From a checkpoint of a small transformer trained on Wikipedia.
Size: 16 layers, width 512, MLP 1216 GeGLU, 79.4M parameters.
MLP neurons of a small language model. Each row is named by its layer, matrix (gate and up: input weights) and neuron, and shows model dimensions 32-127. Each number is 128 + 24 x the weight over its row's rms, rounded and kept within 0 to 255. A neuron's up and down rows have the sign that makes its largest values positive.
After each neuron's rows, "fires on" lists the tokens most often at its 100 highest values on Wikipedia text that the model never trained on. A number after a token or word is its count.

L4.gate218 [109 139 112 126 177 155 122 149 117 127 140  84 136 125 114 144 124 145 129 174 112 153 115 187  94 152  94 137 108 156 118 126 139 120 149 112  97 118  99 107 141 170 100  89 125 131 124 128 141 149 109 133 136 122 163 154 139 148 156 117 105 164 151 126 151 141 172 159 123  93 141 139 118 152 124 124 154 113 107 100  94 138 149 126 137 131 136 106 153 145 141 157 139 109 105 125]
L4.up218 [161 131 130 130 144  82 137 162 129 137 147 103 117 103 110 150  87 126 132  88 163 146 163 148 126 170 183 151 124 127 141 147 145 170 102  98 134 116 131 134 107 108 113 138 137 130 171 110 110  92 133 122 137 108 100 105 127 134  85 115 129 166 125  73 115 109 125 139 116  69 133 140 141 115 154 131 153 163  95 104 123 118 149 110  86  94 159  89 126  90 148 147 129 150 117  37]
fires on: " 0" 63, ":" 19, " 1" 7, " 2" 7

L2.gate1052 [136 134 162 158 151 155 165 107 142 140 114 129 159 134 158 173 113 169 112  89  97 125 153 107 152 150 115 133  99 131  93 104 126 120  59 146 137 107 147 136 142 152 162  87 163 150 142 136 128 137 133 156 164 141 125 126 115 144 140 103 102 108 109 116 102 143 147 126 156 123 146 144  90 178 159 174 176 148  82 106  91 141 123 125  87 119 171 179 125 128 127 154 122 180 127 106]
L2.up1052 [126 156 112 140 150 124 121 139 169 164 105 119 116 169 138 142  95 132 158 123  78 134 153 132 163 185 123 111 100 141  82 160 134 123 138 127  83 159 116 125  78 119 159  95 105 110  88 138 134 116 105 134 155 147  89 116 133 116  78  88 101 106 133 151 141 114 121 136 114 111 162 121 145 159  87 127 108 101 166 150 106 135 132 100 105 106 105 149 163  66 116 140 171 112 154 148]
fires on: " fa" 23, " Fa" 16, " Lu" 8, " Fu" 6

L8.gate580 [ 89 140 133 102  99 169 120 137 158 149 107 137 142 142 127 115 192 147 142 154  91 122 177 130 119 145 117 148  85 131  77  89 118 116  85 127  89 126 180 151 130 139  98 142 115  99 128 104 128 129 137  94 129 121 137 121 139 137 118 133  93 149  73 118 115 133 120 139 188 116 116 165 156 116 161 126 107  84  96 117  98 105 107  82  80  75 136 134  90 128 144 183 125  81 130 127]
L8.up580 [151 142 128  88 138 107 199 173 140 114  97 131 152  87 102 158 132 141 119 127 175 124 102 141 121 156 180 168 115 143 137 116 109  72 170 146 129 102 152  96 100 160 105 117 101 118  96 101 145 137 124 113 175  94 119 148 150 130 110 156 123 137 125  89 122 105 103 127  95  94 120 169 124 123 124 109 136 116 128 177 145 189 117 134 116 118 130 128 130 134 140  97 122 101 145 118]
fires on: "\n" 82, "==" 12, " ==" 5

L3.gate342 [117 122 153 143 164 119 141 133 151 113 122 132 127 117 104 153  86 170 118 127 166 123 131  96 130 138 131 124 151 119 106 114 140 150 106 117 144  99 103 109 121 131 108 118 173 127 132  94 180 136 108 136 121  90 113 115 142 148  96 132 147 168 140 110 186 126 168 179 104 139 135 123 134 107 168 129  95 117 136 135 106  86 111 144  94 139  93 137 116  92 156 160 152 128 125 127]
L3.up342 [148 109 131 121 128 170 159 129  73 108 111 167 172 123 140 117 118 158 173 140  91 163 137 130 103  82  89 115  99 123  93 104 140 116 159 121 161 123 140 134 124 136 135  87 106  80 157 162 113 150 170 116 181 118 145 154 160 124 109 102  66 147 140 108  96 163 116  98 127 124 153 139 115 129 138 101 135 116 109 154 121 125 133 189 139 113 137 155 141 128 107 141 158 117 166 106]
fires on: " 20" 16, " 27" 9, " world" 9, " 25" 8, " 26" 8

L13.gate619 [104 104 142 108 139 107 119 137  87 117 132 126 143 152 109 141 168 146 184  98 131 163 139 128  97 127 142 118 104 156 122 129 122 113 114  86 100 148 129 195 143 132 118 138 136 130 124 142 166 133  93 148 139 149  97 120 106 128 108 109 131 179 132 110 101 140 146 153 134 106 140  89 157 137  95 114 147  93 165 148  96 151 113 162 161 139 120 119 148 138 156 137 135  76 128 100]
L13.up619 [127 147 142 153 150 109 151 144  80 126 137 112 116 121 135 120 149  91 132 114 101 135 100 103 108 121 108 114 120  98 153 166 155 162 116  96 119 156 119 146 108 153 175 116  81 131 151 173 102 117 117 131 145 141  99 169 150 158 136 116  94 133 129 159 102 159 144 151 133 103 137 117 172 118  99 126 113 126 152  99 146 151 126 159 188 126 127  94 141  91 151 122 139 129 149 152]
fires on: " |" 92, ":" 6

L8.gate190 [154 114  89 140 151 110 121  93 111 127 137 135 142 127 194 117 122 114 163 103 108  87 164 152 114  97  69 134 157 148 114 126 120 154  90 139  93 117 163 117 102 100  91 145 141  83 145  76 153 141 100 130 141 148 148  87 136 118  91 170 102  95  87 139 116 134  98 131 150 119 124 144  90 132 126 120 128 138  84 119 122 143 142 132 123 127 149 129 147 111 104 175 155 145 155 170]
L8.up190 [137 152 166 112 104 135 133 134 163 151  95 152 141 152 115 148 142 142 140 123 134 133 147  98 171 133 122 126  98 114 154 123 110 108 157 117 153 150  71  98 131 172 133 136  97 166 143 116 147 132 160 111 154 131 184 124  92 121 164 143 156 132 146 175 150 140 136 124 128 127 128 118 187 145 103 133 103  83 136 157 143 124 152 134 116 134  99 168 106 156 153 126 164  85 156 171]
fires on: " who" 38, " Ya" 7, "ex" 6, "me" 6, "val" 5, "Po" 4

L13.gate225 [138 124 144 130 108  86 112 110 106 121 144 119 107 127 103 129 122 161 123  80 132  99  83 185 103 131 123 130 113 129 169 129 106  80 125 144 126 117 137 121 141 137 112 120  93 160 143  92 130 125  95 140  96 130 148 130  80 105 112 114 136 156 139 140 107 147 136  95 174 138 101 103 106 163 129  74 134 117 125 148 111 109  76 152 134 134  88 141 168 104 162 125 166 132 130 127]
L13.up225 [149 141 157 123 115 119  76 101 163 109 107 105 150 134 145 120 129 111 107 141 104  95 112 134 145 129 125  75 105 116 126 138 122 136 131 122 130 130 134 123 119 147 114 106 156 173 122 159 120 153  98 128  99 144 128 103 126 144 128 181 130 115 138 133 142  84 180 114 133  93 152 106 176  93 115 122 115 101 137 127 133 137 117 169 111 177 128 158 108 117 143 130  90 132 117 119]
fires on: " |" 84, ")" 5, " was" 4

L8.gate985 [119 153 106  88 101 169 137 146 161 208 136 136 133 151 175 119 128 160 139 141 133 112 146 151 128 135 108 109 127 143 128 131 134 100  99 114 123 105  95 103 135 161 144 114 118 127 105 146 133 102 112 161 108 149 127 124  95 130 119 152 125 136 156 139 104 122 123 122 122  74  96 159 136 143 142 118 130 134  88 150 132 151 115 122 159 127 168 105  65  98 126 154 114 136 104 133]
L8.up985 [142 110 138 146 117 103 180 126 139 138 128 185 131 145 116 146 118 150 144 166 124 136  99 122 157 126 138 114 126 134 108 143  94  98 116 122  91 128 108 116 123 151 134 152 136 147 129 123  80 151 128 144 118 124 102 113  97 127 109 114 164 136 136 126 125 133 114 133 114 100 128 152 111 129 179 139 153 145  93 106 138 144 118 105  91 149 127 124 107 113  95 134 138 167 122 141]
fires on: "," 42, " |" 20, ";" 8, "ic" 4, "." 4

L6.gate375 [150 145 143 117  65 139 159 138 185 119 107 125 150 127 148 153 178 119 125 137 126 111  80 153 196 171 106 115 102 118 174 152 122  94 138  92 102 109 147 151 123 147 140  99 120 155  93 144 113 154 118 107 135 118 138  85 110 118 158 136 135 134 114 166 157 159 112 165 115 144 147 137  82 115 118 120 126 184 133  94 130 125 142  87 143 100  97 167 133 172 142 156 110 109  82 155]
L6.up375 [126 115 121 140  83 136 151 137 104 130 140 155 123  94 113 148 108 142 103 112 128 134 124 137 118 109 152 125 112 152 151 112 108 117 145 107  90 166 130  95  98 130  93 117 124 127 167 133 130  96 105 122 115 133 123 102 136 128 129 175 118 142 156 116 132 126 117 116 151 105 111 118 118 122 145 125 122 143 125 163 139 146 152 113 124  91 146 132 114 108 158 118 140 139 130 148]
fires on: " 0" 41, " 2" 6, " League" 4

L13.gate10 [133 142 152 136 155 131 140 129 113 125 118 167 149 123 123 110  87 111 114 109 142 116  88 179 101 143 118 142 123 145 146 109 159 133 145 115 126 105 133 152 117 132 111 153 126 168 117  84 105 152 122 115 125 154 105 109 106 109 177 106 144 118 101 159 123 138 125 159 149 102 110 128 109 137 150  99 111 146 109 120 116 113 150 134 114 151 136 152 114  89 113 110 111 129 131 180]
L13.up10 [129 146 142 138 136 129 116 120  81 128 123 162 125 169 131 146 123 161 116 144 182 130 138 108 150 165 111 121 132 115  87  82 102  99 125 130 125 141 137 167 113 167 133 110 154 163 143 134 106 134 138 138 113 178  85 160  96  94 169 121 174 102 149  56 161 104 143 120 138 116 123 107 147 155 144 124  83 153 122  80 142 122 179 154 170 170  93 114 143 114 111  74 119 136 102 149]
fires on: " was" 54, "," 19, " were" 5, " is" 4

L2.gate976 [159 146 133 120  73  93 128 124 111 151  71 111 113 125 162 125 164 117 170 147  94 143 149 154 119 142  95 120 112 160 147  95 154 102 128 125  82 153 151 137 164 129 101 121 129 130 109 134 124 109  88  96 119 128 107 133 148  99 128  91 154 120 119  95 139 102 114  95 103  89 116 134 140 127 141 122 143 137 116 139 117 155 135 151  70  86 156 136 107 127 105 109 136 124 133 153]
L2.up976 [137 193 153  99 150 165 158 150 144 126 119 123 108 127 102 131 138 143 120 145 141 128 132 103 126 160 120 118 100 126 156 121 112 145 110 116 152 149 132 151 111 183 127 137 155 152 112 100 134 179 131 126 135 138 165  81 127 144 149 137 142 121 141 126  90 124 152 146 145 101 158 139 103 136 147  64 101 152 143 154  98 120 104 171  86 140 102  73 157 146 119 132 142  99 132 132]
fires on: "===" 41, "==" 23, " ===" 16, " ==" 12

L4.gate481 [125 137 144 138 137 112  84 165 105 120 122 152 121 149 132 136 143  77 115 117 128  90 142 125  95  96 150 147 141 140 130 141 139 100 124 108 143 149  95 150 149 149 100 134 164  87 130 152 139 151  94 128 132 146 150 129 156 130 115 118 131 135 123  96 164 111 137 152 139 100 143 129 173 159 112 164 136 119 107 127 114 144 180 136 111  72 138 119 126 114 135 123 112 105 119 113]
L4.up481 [153 162 116 150  99 177 109 163 181 169 129 115 100 123 174 109 160  81 163 152 141 135 151  99 106 119 139 145 128 164 176 123 119 115  86 129 147 130 101 107  80 117 130 178 158 145 151 110 148 157 162 108 115 149 121 102 158 150 154 168 130 143 113 161 105 162 149 141 100 101 118 130 122 124 171  87 106 140 151 134 143 134 171 139 134 119 139  97 129  96 125 119  83 136 139 134]
fires on: "==" 56, " ==" 9, "an" 5

L13.gate1196 [113 107 144 115 154 138 113 143 144 111 122 128 124 149 127 115 104 142 140 111 152 126 115 123 109  90 134 156 173 117 120 170 126 142 138  95 120 146  93 149 119 128 115 108 149 140  90 145 150 165 177 100 109 125 116 115 102 127  86 116 134 166 126 122  92 130 129 138 112 168 109 135 152 196 116 138 154 140 113 116 123 135  65 105 108 136 135 166  95 127 114 158 115  85  93 121]
L13.up1196 [117  92 141 146  94 154  98 116 141 145  94 139 118 124 109 140 164 131  93 110  92 116  84 117 129  93 166 154 146 170 158 147 137 134 160 108  95 139 125 126 132 115 110 108 146 123 134 145 178 132 133 152 131 131 135 111 179 136 187 167 144 139 119  95 150 131 128 104 130  86 101 162  96 161 123 142 102 205 128 158 145 104 120 102  99 117 135 194 115 131 107 126 132 132 174 158]
fires on: " the" 74, "s" 9, "the" 4

L13.gate1090 [ 91 138  72 125 135 101 139 146  92 144 140 128 149 139 121 149 119 124 118 147 117 148 138 149 120 138 122 134 116 167 143 118 117 111 123  89 135 125 152 145 131 124 119 117 144 149 118 141 131 136 145 134 133 125 167 124 151 149 130 115 139 159 121  96 126 101 133 122  89 107 137 187 144 116 159 122 143 155 145 128  89 137 132 105 103 110 131 159 134 117 136 129 135  68  88 108]
L13.up1090 [134 112 126 110 156 100 119 130 107 160 100 150 137 164 111 139  97 129 104 158 137 157 149 149  73 109 119 123  88  87 138 121 121 175 184 106 119 140 133 136 139 139  99 124 121 144 142 132 128 149 148 123  97 158 157 152 135 127 108 109  98 128 113 112 153 132 132 126 127 146  97 139 166 133 147 129  91 123 149 125  52 126 130 128  65 107 104 112  82 148  99 139 142 119 119  83]
fires on: "===" 33, " =" 30, " ===" 22, "====" 7, "\n" 6

L13.gate518 [ 99  68 127 129 135 122 158 105 126 150 119 111 121 145 147 127 118 142 151 154 137 149  91 148 148 124  94  88 146 118 157 140 128 101 101 103 135  90 161 129 142 109 199 111 143 134 117 134 144 158  83  82 171 145 111 120 146 116 106 121 127 169 127 112 100 114 129 160 128 106 127 166 112 142 132 105  67 128 146 164 107 133 160 104  99  97  90 144 181 158 151 125 173 111 101 119]
L13.up518 [137 116 139 188 113 135 114 129 130 127 118 105 142 153 110 130 132 115 124 155 109 180 138 177 137 119 117 130 131  95 143 161 113 103 120 101 172 122 153 156 120  92 112 166 110 136 145 130 152 100 105 157 105 160  96 141 135 159 144 110 144 142 147 135 117 125 141 152 129 115 116 166 145 123 146 148 184 100 164 144 166 121 115 151 141 117  71 129 111 152 135 101  84  93 118 107]
fires on: " S" 29, " K" 23, " C" 10, "s" 6, " T" 5, " the" 4

L4.gate549 [115 120 103 103 112 170 105  94 129 193 154 148 123 127 103 172 151 122 137  99 146 109 133 109 111 103 138 112 112 115 129 128 154 139 152 107  96 154 143 131 101 148 102 160 174 116 151 111 135 168 122 116 118  78 107 135 105 150 111  98 118 129 159 137  82 168  94 130 142 130 100 123 148 124 137  88 138 145 111  86 130 115 137 110 125 148 125 124 139 142 180 134  85 129 112  99]
L4.up549 [129 143 127 119 126 142 131  70 103 126  96 155  87 140 157 110 180 132 120 139 123 128  58 159 110 121 126 196 144 129  88 109 153 111 145 109 157 139 135 107 136 135 126 121 150 157 107 162 105 123 120 113 118 126 140 144 160 149 132  84 134 105 105 120 204 166 147  75 119 127 149  90 133  93 140 141 138 148 119 121 134 150 157 135 165 110 119 129 105 129 126 123  80 134 131 119]
fires on: " Women" 15, " women" 12, " Men" 12, " men" 10, " Website" 5, " national" 5

L13.gate402 [119 140 167  89 125 139 126 139 131 104 171 122 125 115  99 119 102 180 130  92 111 163 113 112  87 118 119 168  66 116 131 135 125 149 115 115 135 157 161 149 143 127 140 118 148 126 135 112  98 167 135  86 126 105  91 116 117 104 114 123 142 152 116 149 138 124  65 103 154 155 112 104 127 154 103 107 154 101  75 128 115 134 124  92 115 128  98 155 109 130 129 105 105 118 124 108]
L13.up402 [121 141 134 111 101 143  98 138 148  95 124 119 151 119 157 143 102 105 173 109 132  80 156 148 185 164 131 134 178 141 101 150 122  41 140 167 146 105  98 109 129 127 128 113 120 169 127 113 180 118 130 169  92 166 104 153 135 169 143  87 145 103 142 104 162 160 145 104 134 120 151 137 142 109 156 145 121 132 130 103 160 144 127 111 137 152 119  95 115 141 135 110 135 135 132 158]
fires on: " were" 48, " are" 11, " was" 7, " also" 4, " a" 4

L2.gate694 [136 116 150 169 142  98 158  90 127 123 157 125 164 160 123 107 165 141  99 106 165  70 119 174  92 101 127 134 194 129 152 101 150 101 161 124  99  94 114 158 127 108 128 116 146 102 119 132 147 109 145 144 123 164 128 154 142 151  98 112 117 125 152 118 117 101  91 136 103 111 119 120 122 115 119  96 131 133 138 111 120 115 117 140 158 103 119 147 128  89 182 139 147  97 114 111]
L2.up694 [134 138 104 144 121 134 113 141  90 159 107 133 148 138 171  94 125 136 118 120  79 117 101 167 136  81 119 150 165 105 114 110  98 144 121 126 124 113  95 116 153  80 127 136 145 140  79 178 115 133 115 106 121 133  94 140 155 104 147 152 122 141 159 157 133 139 149 132 120 168  92  97 130 128 155 152 144 130 133 147 127 164 103 132 194 103  65 137 147 126 113 149 171 107 150  93]
fires on: " re" 36, " Re" 15, "re" 13, " Rev" 5, "Re" 4

L8.gate88 [101 153 121 149 106 152 151 168 148 128 133 162 143 138 135 155 115 137 121 130 130  92 127 138 107 159  89 117  82 149 150 136 136 114  96 112 112 154 130 184 167 122 128 137 123 128 139 124 118 169 144  78 119 107 123 137 121 150 125 121  92 113 163 126 129 158  69  68 137 132 156 128 138 145 157 125 138 124  70 130 125 139 161 115 151  91  94 111 127 157 133 123 139 112 100 127]
L8.up88 [141 193 133 120 150  92 119 112 141 109 175 114 151 106 105 132  99 152  81  84 110  91 176 110  90 153 120 150 144 119 144  86 159 172 102 111 138 130 121 140 120 151  93 127 140 128 137 116 114 114 159 139 130 125 169 189 123 131 105 134 125 141  90 145  92  96 141 102 171 104 129 141 120 125 128 133 162 134 132 145 154 136 116  93 148  66 143 153 113  57  94 150 113 126 119  93]
fires on: " 0" 30, " —" 29, " –" 22

L2.gate839 [122 123 124  96 126 146  95  92 125 165 126 151 165 133 143 131 132 140  93 162 121 140 131 106 168 162 127 119  78 144 160 154  99 133  59 150 132 120 123 151 122 156 145 135 119  86 177 149 105 110 130 108 135 113 124 122 147 152 135 122  83 135 147 139  87 153 152 105 154 125 107 145  92 130 131 126 146 106 127 172  88 119  77 145 128 129 147 128 128 123 167 136 129 137 108  93]
L2.up839 [124 139 108 125 107 141 100 135 152 159 102 130 173 176 111 117 160 126 119  97 112 171 144 108 126 174 145 106 100 135 108 107 136 137 101 123 121 170 142 109  93 162 107 102 122 100 116 117 114 148  97 119 100 102 105  83  95 116 157 121 104 118 119 125 144 126 118 168 151 100 132 177 112 107 133 120 119  83 168 125 135 173 123 124 153 124 115 133  97  85 112 123 101 177 133 105]
fires on: " fa" 23, " Fa" 16, " Cle" 8, " Dar" 7, " Cur" 6, "Th" 6

L13.gate1051 [ 89 129 132 138 100 142 174 119 145 112 130 132 181 134 120 108 167 138 132 114 133  74 135 153 125 156 133 155 139 115 119 180 113 145 156 144 130 132 132 123  89 136  80 154  93 151 140 137  90 178 140 122 189 146 123  99  88 114  98 123 118 104 163 125 104 179 101 148 137 138  94 163 115 148 154  66 149 131 114 128 118 130 110  99 101 110 103 154 114 104 138 136 121  71 134 132]
L13.up1051 [150 156 126 149 153 140  78 123 160 136 117 103 153 166 154 111 164  92 178 105 140  94 117 130 139 173 172  84 143 122 129 133 141 132 104 102 188 100 136 154  75 102 102 157 118  96 133 122 152 150 122 103 148 115 157 141 136  98 128 148 147 147 145 104 107 148 151 127 133 148 126 134 115 118 128 130 109 120 156 120 148 147 179 158  74 124 134 146 101 140 190 121  93 143 110 154]
fires on: "-" 35, "cum" 8, " Ber" 7, " |" 7, "ka" 5

L4.gate1164 [134 148 119 125 101 159 109 111 135 103 166 151 170 137 126 130 175 132 155 160 128 149 100 137 123 130 136 112 141 174 137 123 128  70 159 128 111 101 127 143 144 160 111 121 139 134 121 130 129 166 106 132 133 100 146 124 117 112 147  84 124 138  84 131 132  73 110  92 117 147  94 145 159 117 132 150 138 151 111 105 130 108 131 136 146  93 138  86 135 141 153 112  90 130 148 146]
L4.up1164 [104 115  98 200  88 140 152 149 133 111 103 134 124 110  97 115 141 115 134 103 123 115 109  82 125 148 109 148 113 153 125 118 134 128 123  93 115 142 130 141  84 151 118 129 125 114 211 152  88 115 149 137 126 125 138  79 137 159 139 133 143 122 127 140 160 123 137 127 163 119 128 115 117  92 155 163 158 145 126 118 113 141 132 112 174 110 149 171 153  88 158  92 104 138 114 144]
fires on: " 1" 47, " end" 6, " 0" 5

L13.gate535 [103 141 145 140 133  81 104 127 142 154  89 135 140 200  86 117 156  93 153 152 109 175 134 125  83 123 137 113  78 137 127 105 123 142  94 103  88 126 151 140 140 155 128 155 124 151 157 150 123 149 125 115 173  81 141 163 127  91 193 129 138 113 122 119 108 134 128 114 162 132 136 149 114 131  75 108 130 132 112 186 133 171 126 146 115 137 141 163 151 122 130 157 180  95 117 123]
L13.up535 [110 180  82 124 116 154 111 121 130 108 164 141 127 106 141 138 144 142 170 120  78 133 129 112 151 131 130  82 124  85 138 153 113 155 129 106 110 168 118 109 145 129 126 102  80 133 156 156 139 100 111 178 142 127 148 135 129 165 132 113 133 139 123 172  95  76 121 166 150 126 145 115 124 101 133 133 151 101 110 132 164 149 157 124 116 141 112 108 116 104 141 145 155 142 148 147]
fires on: " |" 32, " a" 26, " an" 13

L8.gate2 [159 135  77 122 129 144 149 107 141 137 105 146 159 162 123 128 116 154 146 168 124 119 163 136  97 152  99 132 108 179  91  97 146  80 139 102 102 106 149 125 150 123 121 145 156 130 109 131 140 134 121 111 127 120 124  98 101 109 180 168 133 120  93 100  88 154 101 122  90 154 119 144 129 137 163 151 119 150 124 136 128 153  94 179 111 138 161 104 110 119 150 115 110 125 155  88]
L8.up2 [139 120 140 119 145 120 105 120 131 129 107 142 130 156 185 144 124 142 120 118 115 135 144 157 158 136 144 121 118 119 125 125 103 136 140 136 135  91 157 113 128 135 139 114 143 122 142 141 147 175 146 149 134 128 108 134 157 107 113  75 153 128  92 113 129 159 106 150 126 132 139 149 149 130 106 137  77  81 148 135  79 122 174 160 149 128 112  77 133 115 111 132 136 116 102  81]
fires on: "'" 17, "s" 16, "===" 10, "\"" 9, " ===" 6

L13.gate524 [ 76  99 128 150 148 134 131 163 116 103 159 169 140 131 116 136 143 143 135 108 160 101  93 158 150 166 138 149  88 130 127 137 140  95 105 119 100 121 119 129 113 135  93 126 120 129 127 128 139 174  94 150 142 169 160 128 101 117 119 118 137 136  81 129 113 126 145 147 162  95 164 155 108 131 136 134 143 134 162 154 132 115  99 101 125 155 171 145 122 144 140 121 155 160 109 105]
L13.up524 [159 121 142 147 152 146  94 120 132  68  95 143 151 152 127 169  89 140 137 120 145 104 144 130 117 123 129  93 115 182 108 139 134 140  97  99 146 123 109 136 171  91 143 122 122 150 130  95 113 124 133 112 148  89 137 128  88 113 140 184 142 160 155  86 109 153 165 175 142 144 130 168 162 117 107 157 169  99 110  91  85 135 112 132 134 183 124 160 120 113 118 103 116 127  61 126]
fires on: " |" 62, " album" 8, " " 5

L8.gate132 [155 119 108 100  97 129 140 121 136 103 178 146 135  97 111 126 128 127 109 104  95 144  96  97 160 137  91 101 189 127 138 120  98 135 138 121  98 113 154 152 111 122 120 147 140 154  98 136 139 122  98 125 144  99 136 149 154 142 120 144 111 154  97  81 142 109 157 140 140 159 139 101 116 189 142 116 136 178 136 111 114 121 119 138 143 137 129 130 120 150 115 122  79 126 115 105]
L8.up132 [ 86 158 118 146 141 143 121 123 183  80 145 106 141 106 135 144 153 101 100  87  81 147 141 136 106 146 167 143 155  82 120 126 105 122 120 118 128  79 137 124 163 124 124 161 138 155 122 104 120 129 124 119 125 144 123 120 139 122 172 139 153 183 124  63 138 153 117 129 114 106 123  94 136 107 157  83 116 172 148 133 123 124 127 110 136  96 142 193 133 167  77 105 156 139 115 134]
fires on: "s" 22, "'" 11, "el" 8, "on" 8, "k" 6, "e" 5

L8.gate175 [129 144  95  93 120 130 165 113 114  80 153 103 187 124 137 158 135 116 166 102 103 122 130 148  54 111 103 107 147  91 152  97 107 158 114 137  97  95 131 126  97 112 120 125 163  90 155  80 102 126 112 139 116 190  87 116 159 129  97 101 139 123 104 102 162 151 110  93 166 118 126 160 183 146 118  95 136 143 155 141 114 130 119 134 128 138 135 100 154 118 115 127 123 104 129 117]
L8.up175 [150 118 123 101 135 155 100 121 124  54 138 101 141 124 125 129 137 117 148 150 111  67  74 132 122 103 132 143 149 135 122 124 179 137 127 128 106 107  92 115 115 141 106 105 156 113 135 108 165 143 126 151 131 155 155 135 120 121 123 163 140 114 126 119 129 135 163 105 156 151 160 143 200  93 134 103 129 124 122 136 137 125 162 185 128 161 111  94 177 134 130 129  86 112 142 187]
fires on: "-" 37, " |" 31, " I" 6, "===" 5

L8.gate1100 [150 162 116 107 147 149 137 130 161 174 131 162 156 138 116 142 172 150 124 157 163 115  96 117 115 104 137 150 152  76 119 116 115 117 120 157 149 127 123 150 123 176 149 126 135 130 160 126 107 107 109 113 125 133 130 104  70 186 108 103 143 162 131 103 142 130 119 155 104 101 114 153  94 101 184  94  99 129  90 158 103 135 146  95 121  97 156 163 161 114  65 162  60 102 166 120]
L8.up1100 [130 106 134 123 120  92 139 134 154 171 151 116  97 127 122 143 166 147 124 116 157 142 123 116 179 159 141  94 125 110 122 138 121 104  90 127 133 144 137 157 132 121 120 130 122 134 107 126 116 129 125  89 124 128 121 179 108 130 122 152 155 173 128 108 112 153  90 124 128 130 109 135 152 120 155 101  95 127  98 103 141  69 133 161 156 130 122 124  99 142 136 139 105 143 132 121]
fires on: " and" 40, "," 31

L6.gate309 [112 165 175  96 122 147 102  91 132 148 107 106 128 165 154 104 146 163 149 116 104 130 118 148 105 126 133 119 142 112  96 136 145 128 113 112  99 122 141  97 174 184 110 123 137 111 169 172 142 147 137 129 164 134 129 120 134 145 141  80 102 118  96 127  92 165 117  98 110 141  83 138 137 129 111 106 140 142 114 115 106 165 109 160 129 166 134 134 164 153 116 151 128 150 129 147]
L6.up309 [141 150 133  74 146 110 103  92 122 121  98 100 117 111 141 132 135 182 125 127 159 171 126 145 131 162 106 109 134 159 107 164  90  75 104 124 127 129  79 131 105 117 153 152 145 114 109 121 109 150 108 115  94 103 145 103 111 124 175 125 127 147 131 126 163 189 125 124 120 145  99  90  88 116 121  95 121 139 102 119 110 184  97 204 124 110 128  86 142 130 183 158 157 113 119 135]
fires on: "==" 71, "===" 13, " ==" 9

L6.gate355 [122 147 115 112 129 132 136 113 136 146 125 140 143 146 122 144 172 123 106 121 124 132 142 141 104 150  90 103 131 144 189  94 117 143 124  92 118 114 149 145 120 130 153 184 107 138 145 140 167 131 127 122 108 137 141  93 125 128 125 136 192 179 107  99  86 107 115 151 129 120  93 121 153 150 123 116 118 143 119 108 133 168 126 171 154  88 127 149 137 118 171 124 169 128 162  67]
L6.up355 [115 144 137 152 135 149 103 136 168 118 115 115 169 113 145 150 155 115 169 135 138 143 136 151 157 110 115 109  98 136 136 161  99 108 112 153 160 165 151 137 150 166  99 119 149 155 138 135 102  93 136 152 100  67 123  57 111 121 144 146 143 121 125 141 144 138 128 123 125  92 145 129 151 108 163 162 169  93 103  70 136 125 151  94 103 146 136 116 113 157 146 139 106  88  97 157]
fires on: " /" 21, "N" 17, " C" 7, " L" 7, " S" 6, " MS" 5

L8.gate122 [141 157 150  93 107 145 132 130 120 162  85 128 129 129 129 172 149 147 139 155 117 123 131 142 115 135 132  96 133 114 174 115  68 129 105 139 160 137 151 119 118 146 136 104 140 139 128 116  88 103 113  94 130 140 164  92  82 197 163 101 158 143 176 100  98 153 106 114 119 157 115 109 121 129 137 135 151 105  73 109  93  90 145  77 182  79  95 159 107 137 108 145  72 102 124 124]
L8.up122 [ 89 107  99  88 121  98 133  91 138 117 113  99 124 161 102  98 112 128 178 114 104 154 125 122 143 108 125 101 119 147 133 158 129 133 140 106 129 119 123 113 114 105 125 146  87 149 104 146  79 129 102 177 139 162 112 146 141 124 146 107  93  98 129 160 160  67 154 129 140 115 103 141 167 115 130 180 121 113 156 114 159 194  85 181 173 144 143 119 161 146 156 108 146 159 124 158]
fires on: "," 37, "N" 17, "E" 10, "\"" 5, " were" 5, "W" 5

L8.gate1200 [161 144 143 112 115 146 156 136 107 111  85  88 177 104 121 132 156 150 180 123 135 105 115 168 132 118  96 148 139 135 171 100 106 104 120 131 126 119 172 158 136 132  93 136 156 104 119  92 114 148 111  74 104 114 119 107 156 127 147 115 101 140  88  69 109 129  87 109 113 142 135 161 146 151 132 116 107  91 104 123 124  95 166 142 102 135 150 138 116 145 140 160 144  80 120 138]
L8.up1200 [156 126 150 125 180 115 101 107 178  92 130 154 142 134 147 128 100 124 153 133 147 106  64 106 140 113 127 101 105 161 156  95 132 147 102 145 119 113 160 125 105 121 122 180 144 113 117 102 124 133 108 148 100 106  80 156 159  91 130 135 128 173 105 108 135 164 128 124 124 138 102 144 125  94 113 118 115 130 136  72 140 113 127 126 151 110 128  83 110 104 121  80 115 111 155 130]
fires on: "==" 47, "===" 38, " ===" 12